Weights of a small GPT-style language model, trained from scratch on English Wikipedia.
Size: width 448, 30.7M parameters.
Architecture: rotary positions, untied embeddings.
Training: a variant of Muon for these matrices, 457M tokens, 13935 steps.
MLP neurons of a small language model. Each row is named by its layer, matrix (gate and up: input weights; down: output weights) and neuron, and shows model dimensions 149-276. Each number is 128 + 24 x the weight over its row's rms, rounded and kept within 0 to 255. Numbers have three digits each. A neuron's up and down rows have the sign that makes its largest values positive.
After each neuron's rows is what it responds to, as a language model described it from the Wikipedia text at the highest values.

L4.gate631:126109128157109143129108136135166117113127170116135112101129108106114106103115167142134126155120167095137147148125132110155079131155180105166143132112115188105114137108113163159091145133147103133148145170096145162091109120166069150118102085161111105141111127107163125114144125177109139119143122107108100150116119125126120144117129134142149096116091137132104087175155137156115135077127
L4.up631:112124117079152118092077138096151152086112128096093122125116118103115102095145117141138139139116150158144146122122159080111104173109124124123148150167113123107117132075146152103114145137146163145140145153092151149119117130138147086135118116079150124112142120150156153087154162138130095135172161153132118159171087119116164136155119138129107155117127132114150113092129119148158121122131
L4.down631:165150128108123130177179087159154122108133098136128155128134140144114140151098156138122139131134128157151160148137138102107116124138080153116173138156104159161135094151144115143120142119132127095124157143124108164126140136129094108123144132143097107148130137106131113175112137132107134080121107123103105119133140173129176139145139121161132130135117110117139107152103108127135153159146
Responds to: Middle pieces inside words split into several tokens, often doubled-letter chunks, in rare words and foreign names: intrac-ell-ular, lib-rett-ist, Pic-ass-o.

L5.gate661:183129136135138132123142197182142114123166111133191067065105121111092116131127130118126119134159137136149150135111171112097104125121114136125122141117119137158120135109113150131159148144134105121154164140170158132121119107136118111166173125130172133122124120102148113104110101126153096113136107133086147080082157151169165111164107149154116134098098132168181129080156156130138170111133
L5.up661:136130155088173172154104118129090153083128170135156094129147139108121134075119141143096162095118154124160151123112116139151137119161175114166115107129133112137138125130112138138131152129120152107112181133096145100146124137107118113126156152132129088113133144170119114113173110126101163147140156078145156126115108150126137143147119124129172143105166076161150109107089110156109148111152
L5.down661:118137130139128128116106122133144158126168128097124147159116101134144151100136143096094182118105122131145201122092142165144108128133085122119106096141127093150145130119153124137101112140163109157104122122123107161093110121087111111116115139186095145141134172137135125131137115117083111122153143087137118138127112151109137172089105142104127128112138091137089112168164131102092119129105
Responds to: Short interior word pieces in multi-token words or names, usually just before -ate/-ative/-ated endings, e.g. necess|it|ated, imag|in|ative, cast|ell|an.

L5.gate460:134112118145135130151153114095120143115183114121140169134144169097127164132168134135130138122088128140103087126098144087170112153131158144077175111157113130085136146135108142133101143094135125123132138171067105105132155158103097111136148121153095156114137136156101089127127120120095093106147116143097113142196099161139144166095190044078118138174093168131126141110083111165125127125096
L5.up460:127093091093149128149129122156077114081165133172104136138114137109102113142176124144123118147168115165179125146159179090171121111125089106135094129147113154177067152175172115105123092114112099160140116134124113116115098134171090143141109132148185151119144115132119143103131126138115141148105155100141124161131109113140093103111157096115177148144158124125115137105110170097126079111146
L5.down460:146101142073121121107107144154100103116139111173122134105129144130094164165167094143132155121156138138118102167141131118122131144145138120117124098119148116152133135118119125088121139123129140173149124095126103077086147129165158129120136099125133123120091123104136139117169104130155132131133118155114157113111145156132161122140124122114130138166163105098142153168119160143140140120127
Responds to: Pieces of an already-mentioned surname or proper name repeated as sentence subject after a comma or intro phrase, e.g. Fox(en), R(inne), Ull(iott).

L5.gate816:123134155167127179161141068112118098132144150138108079097083098117127110122150142133112095120161095133156117068109128123127119138124127090111119078126128155122139138156138128139147130123110105110130113153131107120092158155110140156092125086128132113192103126143109120129107089177133179155136130126125095135101157124171103104119167129149148106123163119136157126145168130122122120164149
L5.up816:106147149062182125142142118116123132122087173143113120113119080117148167140123191094134148170155141149137161127092107129124142132156150143135150100119129122117099137135138152118127083128124164148135147112188132069121156167163133139113168107114082181082176183135091152135111087090148175176132115119114157142136122130159122135111164162117131131089124119126149095132102089159155122149159
L5.down816:124088125161104108143159102126095109144136138145144111083099118141132133101139158084148109147123128075130128137109095129169082127141132155111114118161140078114154114117111107103117148109098113128104134077124127117184181149177128121121123133159088095110149143135112145117077139158097155149108130122110139119127145153122109170141137137096120140113148131127160177131166135108125109121130
Responds to: Determiners opening a noun phrase, mostly possessive 's after place or organization names and the, his, their, often before first, debut or largest.

L2.gate539:143103137126106092102100096114156072123121163100137138138114140086152109114099117149129127117175176115111133152140147134122145100147153128111137078173146142113175187140125146101129141131150134139096120135121139075123139150147085134115151108147152115117128137146116139115125133118158140129152139130115143091078175125157184157136143108100136110123159121147108123084115141133143101128092
L2.up539:133136107101122134131119136129159095141138133095129126131168120104119130076148119162118120145126143115142138138112115123153182129159159151140125127103143090121181145114163142119139115100114116105113143135167115109095160131101161107129145139112163141106164143117107103129136125102101141079090162129082185130123144127111156127099113132142172143129137143159123164114109129139138141154138
L2.down539:101164154147107081099141155131078089145116108187113127142136081140106144165126110130145136081149111133091091103140118132115096145124091164121125111184105105086114157133158147119142128089069141119115120124151090140190143145131125120120155145125125158153090115142122078117179141116138092116151185146118130120163122115089100142148121182136116134085128095119129078113127084116122092110142
Responds to: Single capital-letter pieces opening a paragraph or heading, often a split-off surname (D in Darr, E in Ewell), plus commas after However or Instead.

L2.gate332:126086114129139137102125092175106093108146102121126120110128109088088151087088123121119134123095115160137148142142167124141175155156085109155103117142139219099135139157149138131112112171118135142117123139114161160170119139099128134138144117131160111107114145127125098129100160147115124135108111150141148105123105130138109107133156140138099102125117178143115166130128165156089127118117
L2.up332:170114093148118137138119097120093084106137142118093090140159153087163129149095189146115096098125096148118128133121128125148123145120129105135148123200135131141095147126089148127139148141081136066109142144170142150115130137121132146158155111125109092144120137110125176116113108127142124129130085101139154099146119117159151171121149166080137093120150166132116095097152127130125116127133
L2.down332:118151114139153123137102116142147139131135115138128137150100123116151090105122115136100117106141126095159098167113153158105130151134120122125126172150122166152167133125120110136144124074138106132107056111119134158142119097130125146133108106090131090105130153118116098122125098091134122111094134103104109146065148150131132111121106140187122164096158139101132140146127112177131097129106
Responds to: Prepositions and verb endings that open an action's complement in news-like history prose, mostly "to" after agreed, decided, confirmed rights, or used, also "for", "released", "reissued".

L5.gate371:179135089119092127102122112115115158110111115150136170087119143122133107120104120116135090173136105140112091129152099132150061091156121101139082158146137123151116106113107138173141120109131114133151137131118100138151134110157133141123103133155134110139211108111110117151156102129074116087081184135145145123183163104097124127177133119142135115135124142141150113123123101168132106133137
L5.up371:149083141110131137103106119096119123115112133136156175100141156111106131133108194112121140109141159145135123140160162132123128052127144167120114134120121104097162135162114116114100093105124193138125086173136143153118161121093137102150077123157176139146188102135150093180154147081092134150116188127128114145158179155098147151136131124140153103142145132139129139127139116075125133117093
L5.down371:150108144123134148101148168117179107152099154173140114122127147106148103163137123153149104094122153148137111105105092142142076123148128136128127137116121148120132156129119131133137116105146128079128094099072159141075178107143141171125055137113133116132114091139127152123111131187151099106135138111131134154083170128092136129105123163158147116146128174118137139138104099118107103110132
Responds to: Commas and periods right after a number, mostly the thousands separator in figures like 400,000 or 4,994, plus decimals and dates; sometimes clause-ending commas and periods after nouns.

L2.gate841:130141141135112121102172118120168081158124132142158118127107135136113143117093174140100086140082130144126135139118117160146148145117132111161132103125117145139091142124106174128085070129109141175147118126138188142117115143116148137095094100130079120072117101136113101116113107148100121120135142113139160107160079110152128088146105128144133140147130117130111099122096125174153138130101
L2.up841:130137094127110150134114134148110139122115079103100098179118172130117178124108133132123159157137130162134117159096101102140134106156160126122135079144145100136131152090115128125099090148126126114136118156190152092099128146165098108161109111146107129150150141156153146105116101153114140123157124099112140172082119129088157123138119145097119138111148122121110106134171138142137118154124
L2.down841:153129168154099130159138074101111142152104133146054096163122150149121128122098127139120107148111174084124104143126125103165090139140131112140138080087075110128116151162118109120122124116073165126120150093114165129123186149114131168068113129117132129063124156117154152150121146130079140147131089161114132097167080189160103088152122109116166103185116131086131117132144136146143149165137
Responds to: Nominalization suffixes (-ion, -ation, -ment) and event nouns like invasion, revival, creation, plus temporal "during"/"at", usually before "of".

L5.gate867:150112168093130153119148095138135088124108140097164117100088131122114164124118139112116125169112124119155111119107115095136135138137163125147138152164112133162149160077110089102125169155144127123092094103153107151114102116087132145110136093119163088103098175142108106165091082150139122125127160109089121127099149121157139169092131148135127123108087126155120145152149124150128151182163
L5.up867:127149135138138126149119120115134117121134123140128095119043139117151151099132121133141126160162092107160167125111140167104119126129125153153136130141095136121110116137148128105133179150105099115093097101147121105142108111142107124109154100132111165137123122147143148180127122158150130107107138111091154089106137134157144135115129112130119116160154129146121135159200111101109163127137
L5.down867:146134182108114147115126181105127125140110120116119121105127105108126081094158137116129162141139082163168072173118144114133089171125135171112099136110116073143138098115117168109171163167122117140133092147136117145123143124134117148161108159129152120091149107117165128153098091157154114125150149086150165126119110107145124166156127122112125064112125091163149164080186157149137149133160
Responds to: Mainly the dash in sports-season year ranges such as 2013–14 and 1990–91, often in stats tables; also official-body nouns after "the" (Ministry, Committee, Cup, Amendment) and verbs like agreed.

L4.gate886:170136099132128119142158136106123121118140150123162195087107118100145137169189122143165060127119118139118093149121149132157122146139137126070151130178084074119125147126122128146116151113148127172177161129108107109107129113124110106080104096116111133158118161124116116125118143134146119116144111129120103166126134087159112135141146112130110124190179132144150149122133169128115155125118
L4.up886:113131141123114129134166144130122141129085115128135126150125115124117177139136094156161122114126126120129078142142118122148150150096096200142102124100138140157131122087157125095085132095088151098178080121157052120117081115095106139102093116135046167153126117065128108118125121180091112151104167111125161137081127109121122104125127115124119115169157083119118133156145117150138122151096
L4.down886:136138168138081137146158138113179118120122122146134160117132089119155107150118154121164153132098111112124106137150179125109151134099120144154167139124068067119115142100123130140088118091126123137131151119131121098060175117133101087102117130088021145144148096109092091127118116104123127141118120139131148179091124163122138156154138103134092130143114120115139130161122167090108152079110
Responds to: First capital-letter piece of a multi-token word opening a sentence or paragraph, mostly surnames after headings or commas, such as Boyd, Hitchcock, Foxen.

L4.gate200:132137142138138116130138146093099161125099137098145072116142139152093147135102150143146156158155084098149130093125163139129099151151097130168116088155090165123114145103186085147051131153147112127139127111103133109168109113096114139093115160140146149145113161125115116128136133113144128125121068142128105116097118135129132097147134143126143077151097131133099182100149128125143136131103
L4.up200:177157173102111070138128123149103124156147138080088153120103105152123097103139095113156145115095124165145147145113148147157138116135122070097083130123143155113102154120132183111146111119130148191136135107147099161126097144136153143153148092128149142159105138128086154123096150143167120173120184119090144094118172133137134110210131106177141145149118131088107161138095149113118137158097
L4.down200:119109139085134107095152118142142102093139150115128141134171123156155115101051140107126141160144111118115132188113184169121119096115147132140116127134087106127140141113117113118113117088122111152091104121129098127158076108100134116159092087102191179139129169139160161080108130122153166128122138102117166154107167109124113110150142145136148156123139139090110162155118145152146143166151
Responds to: Nouns or verbs just after a determiner, possessive or subject that typically take a following of or to, e.g. chain, series, support, took, plus some mid-word pieces.

L2.gate587:126157151112092111166134150109135090138135131123141128147132135118142124117148175181148147137166129066093129149130133160113146096161144133093131125126125126145147160125089177126110098119138131129118115117121104122101130086109119151151132110086084118166142114167072143071090104127118127143133119119086129082179149122109106120133131136149150139161118138105120104127125096137150120156136
L2.up587:101108139120136107151132144144103093133149113134155140133141162084153151128131100152162137147145176119116081109137113096065178115123129112130121104120153112139162139150133158131141163114151123135104138089158130140114123171098135113094127118077095143151111126159117123122105118123107135140074120166116167089129172103165137147134119150168144144130098134135124130170148100136172165144123
L2.down587:124131125127134105136132128136108130146128125099147112092132135112124127134078133118151106133142121116153123084092108081151110113134117111126101151175115121153158135172154111142154111143151080147110161142109119188080155142138113137132150145092169131165119125103130119117083091114118141136115091125130164098156158091102140127149129171150120135136119131165168120112122138088118105120132
Responds to: Possessive 's or ' after names and nouns, plus sentence-initial determiners like One, Another, His, A, An, and ordinals such as fourth or second.

L5.gate94:141137085165141151086147163114103125161150102128087133169104117166154126150140118121132126103147137140131134149120128146115144123135172140123168096128148129187160125113133164118106165100113106122160115166101118139143110118124120150119128127129179112162143133100121137071135127160125088170157137145125141137146139134126127153124101113126133127083143077171180098158116134100123101082093
L5.up94:133126114162115129158095144136119141111162112129128162160137175173095137164148128080113110093136130148104154144145160111109118103122093132073130145135106146125151158104138155178111139123155118110104124142120123101126152159122085100094159116121140098146139123088129137096127127168109159162153149181089117134115110118150145136122104106109111121161158137155185168162099161093127135140096
L5.down94:142124152142087131125143143128164139173118081136139152110128135122100154173165107118129137159131125137136100164121131123158135122094130136131117135174142149151129117133104137138103177110120099115118121134108071126133124126061122132189210102106119112128132109141138120116119085170143086125134129106135135170153155087137170129109102133135077145120130098141128050165100073089138147111102
Responds to: Newlines and delimiters that end a line in infoboxes, tables or headings right before the next field, e.g. "- Label:", "|---|", "== Life and career".

L4.gate661:114138137119152146116152119097082118145153160151130131125106102173128126150099145088131090145154092110133136127127134154101111107153141121161098154147150130131138110149141138130111150116152130109129091186147148134148138103138118141131116149127134130143164066106132123145144104129164145107158127096144148122118103165111118157140104119146101077138152108141124148102111103115119158160119
L4.up661:159122113135110145114088112135141145110150137133145122118093156090122109125133104127136129101132129143098117151160153111126121146121081130081138149102126115136172178140099175136151118135076144153138082141146165152143101136102120128140133105111143150087097113152121117135131152093082104173139123125124151187127121149139173098155138116098124099150102176133127110153115163138097151143172
L4.down661:115079115076119120106149132152104125149130133120128140136141136099127129106125100076145160109118127145134092122144123174106144152154137160142133103153135157114134121117107106142120134105135134118096159106094112151117106131133080114148152136142102140133135130131088139099138106102111084105147121149187131124141139165107145090096112104176122167118141127137131176101113091142178157102170
Responds to: Punctuation right after a digit inside a number, such as decimal points, thousands commas, time colons, and score dashes (2.5, 4:12, 1-2).

L2.gate223:118105118092136130103162162141108115105124090122085122116100138160105112142154196121188136076132139109094116128113109153152111054135124147139136152121157132132121151103135130116117109091090116101085094177129114163125148130126134112149147143146173157124115117139119182167139145114139170147133102126150150115140153119119125175141121133173151094116143168121110132103139095127119180138103
L2.up223:136113131134120146106156128144171160173154125137108121127137091157153143142126151151129129155096154128124109118156093099135152143137129114155149127144118121146129126158125123121168103138155091128159132089121148128115118112151135187177123068156117181172139131164156140098191118116134143125134107187131134137122125134117128099127110148128160163129121130143127117141115149105126123114152
L2.down223:130100130113088154133147145130182072101105161139161113163103068116165089146145121111150159161141190133128124140164134140118121132164123130124125141144154097114117111131120096141159108128126141126143125117095151148127097125124148109107063181138141166161140129133133122108169118133163092138106149118152144168149143117123130140131141117139111131119190095148111134182094128086135118110149
Responds to: Commas right after a digit, mostly thousands separators in table vote totals and attendance (2,712; 13,500), also date commas (July 26, 1836).

L4.gate703:086118097119121107148146141125102159085152157135161079091137115072130138156127114072120112138114120129145157121176102101121156144110147113113142105167139103149129106108152146134111135140147088157157174134142134085142107144148121115143160152127167138079129133100149140093137063144095120137110102138119115148143088155154113139144141148140100105100082130135099150166116108122120145120127
L4.up703:100114133135133112109141119114143101128148137112157137129094153113158139146132150142130151148096167133106169107145159147117165137129124156142149154137067122136134144177136132149108131107109157154121121105151151088122125139177169065093122143096116125132138121160108116144100076126157145136124095130121137145125130121113140102102140140151110120105129127146119096085164155135104129151104
L4.down703:114150106177115126129129144080128116098096101098155109114133122113110128143124144116074092062115101119121116125129109146105105135086074109121132160084089129105102138102130140137110170151114127075117145164082184119111180137118103169138060168146116132123153101145110128117132157103124140154104137107131103127121145110154152094140125127087153098172151134104148140165133146175142099124155
Responds to: Mostly "the" opening a defining phrase after "is", "as" or a naming comma (is the legislative, the northern, Pliny the), plus possessive 's and final pieces of names.